MLP neurons of a small language model. Each row is named by its layer, matrix (up: input weights) and neuron, and shows model dimensions 16-207. Each number is 128 + 24 x the weight over its row's rms, rounded and kept within 0 to 255. Numbers have three digits each.
A block is one neuron, or neurons of one layer that tend to fire together. After each block is what it responds to, as a language model described it from the Wikipedia text at the highest values.

L8.up2832:127125084119123142120074115142126135119138130148137131152178114095133102176117133126135089117129129100099153112134139150125139166150140125120133147139142121078138116098096128106109149070131140121148115138096132147143149147119128122142125186138108116159098132088161133131146187134126136097116127143149112101183143086159119120125118135169178170168121114108137138084127155121124157117154166141122122125135145143145131142094065144132148135119138151142114131089117131162128128123152142120127148145105145120179122135095136096064153107086143136150121156132179147153149090152103140154
Responds to: Word-final pieces completing short entries in sports result tables, such as ordinal suffixes (7th, 3rd), time units (2h), and Discus.

L8.up1900:111146129122098133121128118128141130157139137130116084126125106140152091125085099151144136151155145133169154107136141189121161143145114175134144095168144111143169108146136129137114136108121109147142132184180146118132161109103120144124119114119124152133088130134144095137093110110120130134175099122117135127084054118134113123121094180133149137134141127105100094130142142133108108134149139131144088097068123082109096134125150120132144154111178105110097117142135148157141147126152103168131136146164100108132114151166111121112100146150146169083102160124160122164110170123133148127
Responds to: Dashes, to, as and similar linkers right after a year or time phrase, marking ranges or continuations, as in 1991–2020, from February to May, in 2013 to.

L3.up821:143122118115129123166099115106102150135089123131165082118135106094083123175130153172127140101082114158158152138123144177142074104132145140145099113144109155104173136118129134089111126150149105133132134114115175119143142121122137126163116066095153110083142137136144149160092142137147112124144128093136140125123126105115155127090136099135120129129116121150108132135109135135132132132137162139119147112105146143149129162138120101136123106148125130129126090121149159116130139139153147140130126157083120087126170115090099104134101112098128128106120141135121128120157115121132126180
L3.up1469:128157097142128124129116153128153133131111175143088113158096116088144147120182129133123132118138130113133113129160100133131137111113112171082080130122174084074143143123125129131155139136119122096105077177115120129133111129140150148112139079114099137048118141123118122139137159134155112102120129100166118159137132164119066148089091141134116131119116132124152076103130115133147133162153097111117115121105120165086133171155146119109108122086148166082099108140147119150134128140127134142137139157103107109119158132097121111126146126181115120139107152152146140140117140089101162110
L3.up1508:159146132169109110129148131099183156122108112098106113152143144104094131133124111095080136110170142125149135112092122138124129168113110127104104114119153111141153116138100108188120118158104159131126151180110125135111123097099162097141177132162137121127123130148148136103110125152127143124130150090138121125151146139165138134107094126092123105102144122123124136135113145165125107077159115077130152094131133141120083129164171106151133113141106116129179147152102128115161128101125111109142056154145125163105104120173090101116114145138131122155141132148166116166199119125097105130
L3.up2452:113121134154138124161139144089103152131147140139127098150102144091106150147138119179145110113166102113148085084133101141140126110155169121126110136112104140106093132136130111118105136147160139158102132131131144078124109106111122111135142140143133123097143100106090099120101118121120132142156122141114125146116103136122111125145165151136147149115133094119072145115115104157145197123081118154137159092128094138127099131113134152133110110099130085172139101140145131134098133133129123101104132122139165114151174143077134141128116121103088107118131146112140091114133177098109138105
Responds to: En dash joining two numbers, mostly in season or year ranges like 2015–16 and 1977–1978, also scores like 100–97, in sports tables.

L3.up1180:157135131158123114117154137113120162113129117107096109117123152136130116151125114081096145128158175081154131116102143167103117130140094139130114080106107100143115139165097111132106107152147114129081148133158123117102151137118116136083131134134120124118153108138118115121137158105136096117123116124104140149146114111146126111154129155149129130101123153081115146157102117126158141129118137169166133142171131112135110112122108130135105123146167108147102091113149115147094147166132142102096139151154141121121093104094129148064160157162134097133104119124124057100169090124143116143
L3.up1652:144165112133117126162109137162114119133095115118136140128126124106106121083135133138145130092149148070129134117097132168159135119141173138080082135179126128118103145135145094084153131132101158075116150111166134140101157143090150162145131154121149114144103123143137167117149169097153138135104115144160122124104130111125110105117127092145121141140127114118120126122158147109134133187136146121094116093128102154165132133134124147083116140127110151097158077105135130115090119189126139092124144119162087100086097103087118114152125140094123125154137097142119157149118114142137105123
L3.up2325:102071174166136116158082126170143136149091162118128103127136142097119140130144102098138062150141130135134152141091110102165113160117161120101152147132127166133152156117171130149093121083139135146161113176133122134163121092117171129148132127116086139170161132126153122125116145141133138125169115104145156145122113133117131135111113133094146148132142185119135126115129202087119128146138143081134121129143149082078121136114086158116111129128143113171133123106147153133106135140094129164148164166125127114142123159155119099126129180106126161104153112086128074141179095126135155133
L3.up2343:113098125121116118109138116122129099155146107123112095138138150088125124157142156108121083183153171140090121208152170119119155127118126060119117105076141124139172124103155111102122126152119123097144164176139116063111127125103140148117152126082140155136107132118122133111170126104155118077114103123102152106114165154120170156134117131110151122130070142113129131121156142107141106113124104149157180160124069153086109139113092125112120084148114133107122074099178146139077133129151141098098103128138168143149153161112130102114127144129128123122123094125150141124180110074118120110
Responds to: Single-letter word-start tokens, mostly g or G, beginning a word split off from its rest (gases, gland, gates, Gilda), sometimes V, v or Q; more weakly, event names such as Euro, Summer Games.

L8.up1549:118131146119149176132129148091159134120134115133134103118112163113135114110109122122102170145141164076148132129084134131104155140134132120130144135083077152107116098105139124124107101130118142134098152148162107143112153118133134163101132086120111109184167146133140156121110113103146153152126103142159101097124096135116096116128139152108148156135137147123088097105098101186133124127099161147148109141101141104134129119153116136155128134142097107151097134072147114129106153144161164168107121140128105120133109114164112089082155179073129104140095083119159117094133155141117155142
Responds to: Single capital letters opening a new proper name or word-piece after a preceding name, e.g. Gcabo, Grumman GEOStar, Severn Tunnel, Clement M.

L2.up81:179092134078116174112168108125165139109106176110133132162121089168155112116129114149153128142145127117106157105171141096147147098137142144165133089122142114091133150151169131081124134124127157123148151134145112132160149163136117130110118142167147176166106097129152118086122114122150157097142148090105065171088138115174124134123154133179090112180118095126120121127119174157116098115175137127171117151102117148097161151133147119147112133164117149135178122146172070098130126137110123150162145182113140116135104140133141113140092116142089130105157156090133119132137160140120097114
L2.up235:107099125137143152118157130093100098103131166127114135138131144103148116103143165122102117089152113117155120143145135109124098121164131123175097127119156108080134131171115130121110152145078142143107162139114140149068147140141077115159117169120152115178134129088108164078149112147157121130188097107117115182107114095142154121107144154137145078084114145101123116136119148153169133077149132114153134163105101108084142107143109108161143117134109172100139096115139113132122105076139135125135138121093103136131087116137119108120083144127135158151112083077124115112153146101141123163
L2.up365:146079107116104101146083105132141060162107105116102116146130149142092142098115088132114159143100156080161136120171104127113088098146169153131180145152103090063143166112130109099108124119112153117104094173138182148117176116096098166127126145161148108124144143136144110109166132140113158148157065146120133106108111134112130090141136108170128125110086107102098109117067134114093134080092100101156119141180132104075140070127103057097154116151086110151136108133153124125155113107124158163151094159130095076130132066153132165136136134128090103106156135095111118146156092100106156127
L2.up374:095166110102163159120087146110125086103133151171120100122109078147122132097097137130142162125108118099106118143115147150155076114140110127101111088132131130101107161139139117171147101133088160101139130138123154158101104128159140088145127145105127130151130100096113130103112143148124154086141113101131138110187128155136132142129138143151129086124093111139088116138118097132199136100164150124155104161107165152099160107110115101149141111122110116134133174152120155125158204144090127124151120112134109159097146174132135126114117160140137149158159128109132109106098077129108132104
L2.up463:107104121129130053112182130104139133106160108146171102127074111117152134151095090084109105147133110097139079125144154115125177151079157146132143123143127093141093149119160138102140140151147169132107134151113122152097076119119106124101166161153137108125141108134199125143094102129080142118064106126122120125107113120152131100142100134125099154123162148085098161064111144161102113130118171141138161105179127116143100091106114084113118141111106136121167113097165134138101150134111113106175131147143136122115143133131134161122114122117167144120115136119134115099141154130128105115
L2.up592:159122139122101130134129114133125131128153142149109128106130108167117144142131116141108162145147109132151112156051091121080134107126123105134173166152140138046159154168130180165125113118084143128144168126129106144125160165133078100139069180085157163122136110103167119072097121107126141099158186133072083169113158177092103104142131141122135135135121114121141150134114123129154095097102112093158132159115098145122123110158154109116170151181143102115125104081118063122120079118120116171117130147102120112122132131134095087193148118107128132158125135156165091110139156130144113128
L2.up922:114114109092114165119128147105130131092119145115116135139141132174114147134093118136126178132148111143129121136163134136081133096164129148159125123096122122116092091106065124092168141109169134100113140159159118172162082119123134130140102110143175132136171110119138173155130141129104116157138174116175143064136125120108080123127127109129145150096145126096131130140110126174071116132175154109117159129162155123143131125094132122114179153117158102107192162152142169130108103125092123147140125106112148130119107152123121143144107119119168136077155124120114123149107130136079108184
L2.up960:147163137136141124126116124125114142150144142160123173089109135154148132098149152102152131141187174105107120111116119117121127107134157093119167143153148112121150116092174093089089125132157164108157149088137118132134162065138131141117107112103177144115146119120161067162141133073124143162169099129138154089146161169173105150113145109118191110132133152169195157175159150150155144097136129133131207119164144134119064134085114139112167125143173119116123135120132148149099126114115091153167130117134104125135084090136146126131132139167186123164123157109120105144076161143134141134
L2.up1146:156143108124117170123118111129140131113115123130146143140159161097102127112138149127112121101137129107138134108138148110124142134118148123136159131103088110134144151141166115178102081120104101111139123128135121137113166161121112156143170119137148165142117123102165177152134094089131177117170145134116125125118103101115159097109139126061135120141106139141113114109141131159145137080181114093146139139140142112116150142083113158153139169137154137110129139135137119109129133122126137130130159122134106152119111127138158105180126165135104140144136150120121140181126140154135151174
L2.up1154:102148151107077115093068112132128100086118153156147067137132088146097114129118124104112137137142079108110175123147133138119146104124141148114092112147119104088112131168116137133129103127125110106151107112152110136121127122153107107141122092120143121115127143144099113126117140093133094119111113113099112109068156158141093143133110138164140132134077095161098121147123118098156132087149106136112120113129142147099124126187158142104114140135140153145132106110163142125139099130151158153135109135104155155141145146173120122155093120189157168128189131120130106136119132162151088115
L2.up1319:123106124139148119176127119101149128099131132103105138132091128140127130098133118136141105140133138156117084151121119103116122124116167135182115135131146094118094078127092133127113142111134141118111147144158162147112106084165142132123116138152111200147152131115157137109096092149125083125090127107154109147159158078131112152125131080147132141128122136120135153140114139137120137097118176134173114149118129110138110113127107148158162144151139147126136150172185172125143124135132132095136092167111110137146142109120105090133087112211133105188096126138163150161134121155122124118
L2.up1389:178117108116145122151135117127111117138083183130122161094144095153149107053173103143173096115133128148100152177135104130116129106156183122115128112126100125124110103122080138114101101114136096154147124138144178094135098097121113132093184060153119115146158097089108122137125132164134127115137118131171131095115169133167165107165123119144093145152110108094136107110116147163117170094134124133126152117134163147127113119130157144112141130141100131155112134108141140110170145153158126118114099111099171150131185177136187094114142142136155139133149133121143136104127095137123101108
L2.up1402:085129116135094133146138116126128104087128145115149172135156129115136117131134124166130122100124151108122115124129124113109144085145129093136124163135146180128127102118139095125092108147143098169118093081091123132168133158118123117158133089145145116149139096143183088124091157102072130188138104133134135090127135096184091132137134111160130097143102153133100145120150125161140103129121094103130145108151109173133134156117094069152126110135143090142150122179155144179143148136152157129175137098128148145124144130136159098158096130155135130105130159117127085114145127131136096129
L2.up1796:153156120159148137151153155146106095118178084173165160111129126164085132136130121148110130133193141138139159100138119161133118088146104124074090105136128157137118138135123098140170137167133155120124111128079112108161130114164145110084190149115133110113127099123121110125102094098155126106116139128070125171111143111138129117122134135107136156146123133135134118105134136146163133116133132133126189172133139104114128138135134127109133134099137150075106121098095145161123098149142106132136163128146125111146112139145127136133094146163144151118125143146161132119179140110085116168
L2.up1875:109126115145120130132158105138124102124109140179084115066147140102107149123076120161129130137128113185109127080175127114151133099120188111142130127096177125094111124098101142114069091145110132104178170097122128185107102169109170092097108163130141130116154106135139154117102141098101114101142131096116143156116159124107150073156131128116142129139155139135134135147090083166151106121164137123162115152176106174088126102114163142134163137125101131132133087191143092098124139139111108176172148121092195123117129089133098125133112150114159157172171121094122104145163101122142125089
L2.up3003:131113106124157103094090147167067134082112144116110130122136114144121085089156141140114090127091127130140138138119118163171129141116130124149139104131131121137124134163113153116115085104122145108106151100177093113122159119127139098188154112172132143135153118150140125142094126087122155116130113158120121137128150157149124096102112134111151130119125157144144126117165104171145153098136083180146139121109150141131154191092135095113130137160138105126118116168143142120104086130115148151135092110131133109120127162140145132138100164111115094138183150142124088138113143147144134086
Responds to: Ordinal suffixes after digits (th, nd, rd in 6th, 2nd, 11th) and ordinal words like second, First, third, in rankings, tables and dates.

L2.up773:143105058126135098125137078105125101124087101184106097133127130152169146150134139159160175069124084111120142142081107123163126091124099153163146122104172134098087093164115101108146145135149120083073128142081156141163147144129176123117107136132126146118107142131085088142142116123172161146105116123149151138094138125140126139126146157147072112133098107160112146075149130159155108149142123135128124118073124143183124152101114153129111132087110071071154144121134164096150107111071120134184138137098149132119142146139156135137141155136131143144135132172108200141138125099125129103
L2.up1157:117149133132157128100130151140137178141145153092083092121103158141092122079157096165123159131130144130104165138138107116116143148119114122132108125124132135127137126151097136176121118064129136091105177120092101120132130120155102108158137061115129196126111102129118155087130117107131110121125166173159124119081133115141123098133115095132089165142140158107132079130124122107166154124121132090127124116136152104130145160090156092143107127125160110111141141152223143121132098133112092136104109125179122132169125156125151080116078125130108122098162122164074139137117185130136149138
L2.up1241:097149141125124130128114119119097131161141095103143151149111107082131128106158124112183141124101126104139135111132135119093136106144155135175131169123136146102109144116114144101123119144139136155125121154122147119148115158110137093133146110172140125094147101119117155107116075093069134124151148074141155120137122142125157153154093105148135149088100127093057132130111149111174164104148109141145120132115095144131139108129149116137130128120142133116120134145106124144137114143111148123095119126116145114133105088153121080108125149082149122077110104110146098140108122133109083146
L2.up1338:173132105160150154125130116125128171095085145124179129097142179124119119111108164123131117075099153098140100111114098134118136153150124153119136124169147122111151138147111142106123132084120148087122125124151111115104090127128110113153149097138116143132124131183123117102130133118155085151119114112094143105125084105164106098112127138126119161118055133140183121125134119100122106127091123151152134132122118153136112134079147133112092138146147175147126097080140118141147145112170116163130117082168151146136094110118117139126094100120159138079122100079127068148119156136149103160
L2.up1354:120136128130099133122133129124118098106123162150126107170096126128126107153108151131136143110159119155160139099162127170117108118120137101085103148166146065113179130149138147122099105126084127150134130121111162142149154110162083137110138110105067086160108094144122144110094161152100095129126183164137121146121141154115125134127126091151131138161101101127119073073178156134121105151147154073168130097124137115128189139173119081185108146120081157165149103113139102097099110091137150122146109172114097076101111139139107149095078101167114089141121125107106090092101168158120099146
L2.up1442:128155114090133134154175141117132092142108129136094130119138139152103179068099088108104148164117123148119175144121123116116126148080146132089147120123117116079178146143084130145084141109147137127106141129130111088163096098140128144121116141141109149124127138118147123103112114110120092123166130124113136138117113128131153135132109133155167119125099117118117113132179193115087104118150089115108118122135083144128131087125120137140135164106145139113147132134119140116105107122153100126088136068133104108147139100123129133139176129142098135128114133106133166105118166160138141103
L2.up1503:151117142121151132165119126144112130134102117102122133139162130096099080126120109112141181124127171129158140139127146126117103139082102104125111124211131144125131080148110160120142143111142157117163121125118122113121127126116126088169154135134126150110140140116097113103153106144098123111105154091158140183094140148121119132146145097125139148120093134126135147101168141136157186068062129097105111138112117103101075148118071147123113132136114147118134136154154118124133157160144130100140107141116077097163067128100162124081097084152158128128128112128135133148125148135142141095
L2.up1550:103113066138084158128139151101135090077146105097105105104150086148187085094118149144108130159125143099172117143137107120149143137144148159160164120154162117109121124148127109138097115105148152116108122064107143129134124117161147131129099152121105116134127137116150175124098084115128131121086135118173113105123120115146125112117118064158125156137124129091087138086154110136118081110110131138073101130116142131094084135126138084151143105156124142092130152180132131120097112146157125083144137101171088143138103170103135134123131124115120122169125137146130105096109103171113136147
L2.up1994:171129121106137110130136092115120108076137115098141100122124164126122100161100117153080111137185117110142138072151135116139118146188126163148179100078132107103170135116112147122117120135167125125118137124109153121113152132137123163106149099075122101163094128159108154133122138152168085104119107126132186132141088096133063162144163197118150073136094149123112129134127118131083126114106121126139178149145131119090144103107143084132129105121178123116149139117104103127133147109161139118148140093129107084152087106184154102152097128144137094156150129100088104104099109137108118113
L2.up2345:111118115123148156072139162091089158117155126141122112113128151139106119148149090140118110119154105141094106127102067134121147092129125148110129107182124106109064126143137194160148092132144172119105165135146096144164114096122128130172142092102082195123161095127122113178124144151157130084140136109107165125121159082131098103115146080142140113135113128125108153094087125166167162140125122108128119085137112104159154172183152114113132134149145147136163127150133168133134125161101139131158126124150109102101128116121129113149086104163106095137126095167131129143112178110123118080
L2.up2477:139120155128133129117132087154094094103085107090150093131119162102070092115127142097183147104108097139146122094085142144112107144142096151110105117127170126148164141126087147140111114140121088129113156133094103147106115144099110111117169118147148167079133096154089102097101094125117088106145130085157107146119140127141158085116170098119150154129130150172147116087144124107116133087144132091144131108121128100128147159099159130114078118116092084167153122171131115136144164132115139148109107149166137112132091149136145131140115154155145121148145116059138129079172138140109143147
L2.up2484:106135128128080144162137135115132123107138149100126133114160126119123131141095131141127119110122102166122166131124105173075146101080092129160142126132165138099149148128107110157141101102155106126144152131095117113153103119134104076138132134141114142161104109151160131093175142110099145175078147120111111125116115102131154140173111143110168133109110151088129127135126115134096095126158138113122128111154114143103171119079144113150148134100173132131068105138113126130084142086111155109121120148131115133094171154154116140121138140161115165114143126135154174110161127142080105124
L2.up2500:122120076094094127182161131114136122135154149103144108104127127127161141120086152139144123124163129101134153102104110146108133123127134200130159096125112158103133115134089109103111112105166126127090150152103109167154128104092107094152113157128159130135124070131150142123138105125180121144125124103142128149106143136156132126134098141130101125152122145146163103087174132071150093084150089106111141158143124108099129123129123117150122140116148131118093127117125127122150157132128130147121147103147135113096106168141136078081115134125138143112147112106135142152164187118136128114
L2.up2627:113132129124150131100127108117105123146105138143146086102139118145142142146131104105137156101093079130160127109108160130122122134158081123066139119160144104132062169159103151086068132143151120109135145151101115148112162109131126157156131092133123134078103116132144143082155131119128065105122154122128077112116091106148111114104146087117134092134100098145104124150146146127111165119136143119112133126149146176129130140119161129121141170127145126123164143095100148110151135122134132088148160090110114123096122129130136098121119112147149135134108153135155118144145161149105104114
L2.up2756:164123138147122154145118149107124151089167133079158100133106113134121138074157118116132170106129139122158141112138121140119128172152134084146163167106119086101097115122064091081152138103151127142136166116126145115136142085149130121098141145150132129130122134105110119122131124127115139150154110109146096100162112116110088102140103095114164154132114097125124100110197119142099107056128102082135108123141104182108123102099173151114146142126118147111152123145110133138100161119130110111089131144146127116120120092141138130130112121089075121149138132098151102092136104133141067142
L2.up2784:128121111106179091137075160165126123114145121104130116138131148125120102115083131123107143115132132105097156113112127153119110080146178066141129132129080164141127106119161154114138112135148108117073126091116120156136113145122115160159155136149141147145140080133119142112158131119128112087119120137111123107103093113148091104131130152148146082096150134152098139116119103146127119100091118122141145129120159142139108162149147089113139153114140126108132130166178130125166159160155139084102089131095127149113147191126153091121102147099148125139137123123122144149140119131097144122
Responds to: En dash between years in season or date ranges, mostly sports tables and stats (2020–21, 2015–16, 1747–1822); weaker on word-middle pieces of proper names (Cop-ern-icus, Per-ug-ia).

L2.up35:106115131120156106117129082102153162083142124096082108136124126135121087088096153097144111159108157081111157143119139128140136158170155114147180130112108157164096108143135110164118131172136138129113131164174155095138098121113112159180137137156150183114101113097137143078112127134170084119130134090167096145120122135124126107127086123103134137126120152147098147186107178129133091130095137141147126187123120111116127170105125109149120124082141081131145128141141093149119123136104078122155131130099131172153124142135126104137145103124110118097098136125139132108109124083125075131
L2.up58:154138142065117133178134115122143160132124095133132142092119095121160140126141149146122143113134137047167155130132133129100138142137108162154121085099097128083166132159115095149109110063137127111155113160118128115136153091078116123123122118176098162128106113117105112141124142122126143139146151136117135090114119132126122147138162167152134146175117126124096133127136193123123101128116154143173141111112112093105124131122124169151088115094148152061124112137165098131142164153138142106110116112137128131090113093098115132107191098133101134128124148117152155131117136151121095109
L2.up418:118104102161150116129119104132124180143167145125128129142131145111165136111142130111103118094144127128126127133091141117111114098106087176141084113141162131155120138118089108137137147106107131133122129112113141142125105154119120150180135113142129186092150125154136123149148138113164099089126142145135138136127104142184127144102120118166117106167125089081090125115124111112150168084125113091174141107083122144102114130134124109129121122138152161115107132126137123148155162103117174109129101101127111097100143159111149105121077095150128143139077175121194095147186115159120108129
L2.up457:172128132125114160107168104134124099121109127122153137150156116161094151137141136159090114132143100135124185152108121132128153080129129087113152123140113107104106126123093119134142141152196129117142083132144096123115118137137106179114123157130113123159137076141124092148129121145117140091129098130140119121119149142114099084113152127117128124137157146144115139133122175186160056147153114120166106069116122149109114098126130153116123139105156113118129164112144152160146123050154119113112157113137127096135132100163105097125099120113186111167113160164143117171097137130104090141
L2.up461:101165120138137171125132109186137142166131093109102088152170102102117155142132115144090121126151121120180096128103113089112101094149117111127126118175076111148113147157131170156144120125144134189143096163112149084162056101139114170109106143147150121146155175165111136111143100125182094135177070111117103148163142139142103149165099144117128089136168134138127131119109170136140107133108124131114147180091131167104090054129102152143114156107140108146118126133120122091165156154161152135129158092116122101121133135139108172137168114101118147124170152154126134111151130144135107120
L2.up782:154146102083153079146154131125122131129128119111115108082134147140099110130088140085128127148122113129125138157129132136109131119130123147130183082097129081121172110110137143088145163137135111152136108195135151130098146133134080131149137107140116149162112140095119098121094142111124134108142156143119120134120153115123162127125119151173076143144133110158123125128158135142126129167114126149083136133163108143157170085111161095115123112110129186160129088122112103140099115164122109062133135110115181130105097105110147122154105119088114149096070120130115137143089092170133147100
L2.up820:147129108129215140135148113115159115129145162134104133143096130085105145153123127094145096143137134113143132124094150123146135105133155158135124107153150133170133116111164127159132147162106114097167099156140152138159130148129134166161137142141124142103185115129137115132112118157125156097143129112103105112171116095137117179150103156123128127175107140096109111142095124146116113103111148107141154144078132161112095139111092162127134151118135147168124110088134113121082132124145160124144119094121139117086126105121124126067152123113133095170095108140111157110115114095144123158
L2.up964:129119149104080152146110118131150124149108122116152107155137057161119126093093153084125153117154140169083136110135103131125104171125140104149213150137169137111147125116121104084145162175117113112130123152091125131147117113090087166171094131085104140140133124125144121115134093150164137119152114077129113154127135118143168118144146090154184121134161133110157142110142146180109128143103122148128123129120144110125108200137114124087113115156080135141106085102114123132065158115121166092103133125120150163117150104131109085125073143138125122126144085110126101125131126123112130132
L2.up1123:114093121131111153132050111126147144160123106148091080081124128091117133152102143116132130121160146173155129145146097121107135117140077140136118109134126145109146137129154120092105122108162151107137099166117155104172158109160106109172138107103143135149151121121150137155111121128134111128163092149128105111156085123169102123121134092156066125109107093102130158138096105094128094165115135084098163172160143097095119113107141146189146129113148141173125153101148154112176152112136127157093103137123139119129126129137085139125103095135129142167122100158163150134097109160135169134
L2.up1496:110126126109086094146088120135149147113144100123079099148123147095135120146138159112127160094138141136133122125100095133106145118110129162131160129094132145127154125156140119134121123138163106166113114115144150145160168110135110126125118141117126156139116143176153123080116094057194143129127163092082183118161126149114111133095129146122120115121122137117123108154153127135134101113144138131154145128146104139098139142129120159168125105137169110102100119141104087078156139158134144115132125124120117109135123184090145148091102107157135175152138109161128109128180070153152113127
L2.up1531:150129130129104157159136140147141180147150113152126111137099119144158119146095099130097124095142130136147110120104089128184121146135137130133152122147130126104137085121140159083126147117203107146094134143110147108153123131127156087118110131108111148124165142083161125136095082065142097126085138162090116183128143119166119124114133176132153146126133138125118109145141126152136130148100130118144083143159095126091147113098102152114128140148127113094126114153120111139136147108110182143130136140137141146136115146149136163109155164110095062082120069086171150127179105157122132163
L2.up1605:082126119129169127176137099173122128153096128126079143080102169110099141121148123119120104177121145152160081134111141132132092165124174123157130149101152120142132078110107072139151119137165132112173096127145114105166075101135099172122096144113116129155130144135148114138129154139190141117152111107106130067109114137158121147127152113125153112150128155099121117129141125136127149177130099139114132166142166132125122155117129116139114149118122156157077133127145141132123149117132110103134123140131137110091125136158103079100178170141118104108110129143101127116198111159120133117
L2.up2045:134085148141119088107147095131134138163148171138125100160118155051122158140129143130139165157132154142127132101147128078161147147127133143127108133116144128072163124108107111070165127086120085127164150160096096131097185109088115168126105102138141129078167129090099108116108118159148147118094132124129123101140129147121104134144166127180159101135128113146141106163124076097127096076123138095148143142134139137143105102131116127128136110100126093121100160113105095091098122140117137131155159142097091114149096094110101129145066120147130076133160127106143094160127123145114163084
L2.up2124:103140102145180130120135111115122128130150141161084148155125107107145076125140135141190148082145109145167145118121106138125124121171144142111121122100137141115158100123085139160127158147049119100153141116135145133137128131107140152124107152121124151121117104153103048109091156119168112105121110122125131102116070064111131168128171160127126076137143141097140125156117123144050110085127147131125153132132110149125098124145097078095122122129192137104154132139145144088090106161127139102109100119110165107126091119125136088151150114090101149109137117131135172129197104132134122133
L2.up2295:119107166152103117130109127144119177135116115109136126072116140117152158116131126125116128150089114124113117143097163148127169153129152172154150174094134125085125137153175143107149140107103169104094134159157121184117109167117079115128127156142153187140150122131117057134124125109116163145128137136110113135169124121136165131153094099126140115096138120151174127147147126118120120115096090151141152138136099165120121117180103181145134101127151133089181104155127100078104089126152180081137106151122115134156140126111151142082080143147128125108144093118116119098167128160135177185
L2.up2483:122116123111133147110150155118128163122121172119114141147132112140116090107134139097155118123146173093124098130121117145137108160112108082131101141143109129098146158114130076110150137130115161139106142146119144137131101140132167129149183117137085130129131169108134130152081148136144142134156104152169161132104179167127138156112118131149124151132126132164140133122150134164130131125126185101143143118147112144139116140144138146108114093145117142116163090136157142142123115120167128162123127125138076158151132167125195134173144134120135082137106123139124116129146116169160075073
Responds to: A split-off g or G piece starting a word, often after a hyphen, prefix or quote: pro-government, fastest-growing, Progetti, Gift shop.

L3.up629:095140143156123165104129104134164080085128113139137084109131116140122158134129104127117153101144105134093136149118115117148113144075133155159106105130092124122132112133150122130131100100133144113115173143092112112131134137123170137128135148160101136161130151187107111135119136119164119106123107111104139149071139162162140139136173167166153120167117178162089131124125112106171109137129135108177139146131148134098108113101137134137129147142104104163120105156122107123132119094088142117111133128137106132119122073151175131160127170132120135155094143119126130094110103171110112105
L3.up1513:084137061091111141143154121136149109102121114119100146152162123130082185094093149118112127093104115133120098135110150129135121129111133112128130105157123092120081093143128152141075151171106111113114137155128105167089125182113068158133117121126159137111135148080103117142088125106142133135154112104127116129115108152108114108129118108103107118151111130135121150157149153125134137096129082121108126176138097136128096143093117152102059130131139116127107154076164115120145152119116097141082125123124080109129125114112166110147123149096121149146155168092154107104083108133069137143
L3.up2129:177121095125096125113152146109105092114148140159121171111118123124128151130170147129129122139093108154147159118147148122169112119138141166113160094118158139114119071144125179155131111105121129111162127104172131116108095112108123105157107165086132147109138118105117114082170133131162160118165138095101119122186140117109115135099124134099126099153142121097097116143135141152120106145153089165102111152109164168153183145115117132167163146087130129120138109144155157117108133110161090085136154133130141118121127100110131120118148108157113143140147113136112153158109123108137091103
L3.up2383:139148078139132109183146158141081163124140156109150107140120116127124148115150140125123139141088178099118111177129139132144111122100184120143119119130146110091092123115102147129132142101134050133124163119122132171128139062167179123147126180148131127148101123130138109113133132109124137108113114109115142111145156082138120125094169110121080151189168116144118154134122115091166100111142158126150139069150135100093124113133082109121148175124149127115108092145136116121139153146141153116143109124119141094108095122158143090141108122143146140082091143154162123133120143156067140109
Responds to: Ordinal words and suffixes in rankings, sequences and centuries, such as second, first, tenth and the -th in 19th, often after "the" or a digit.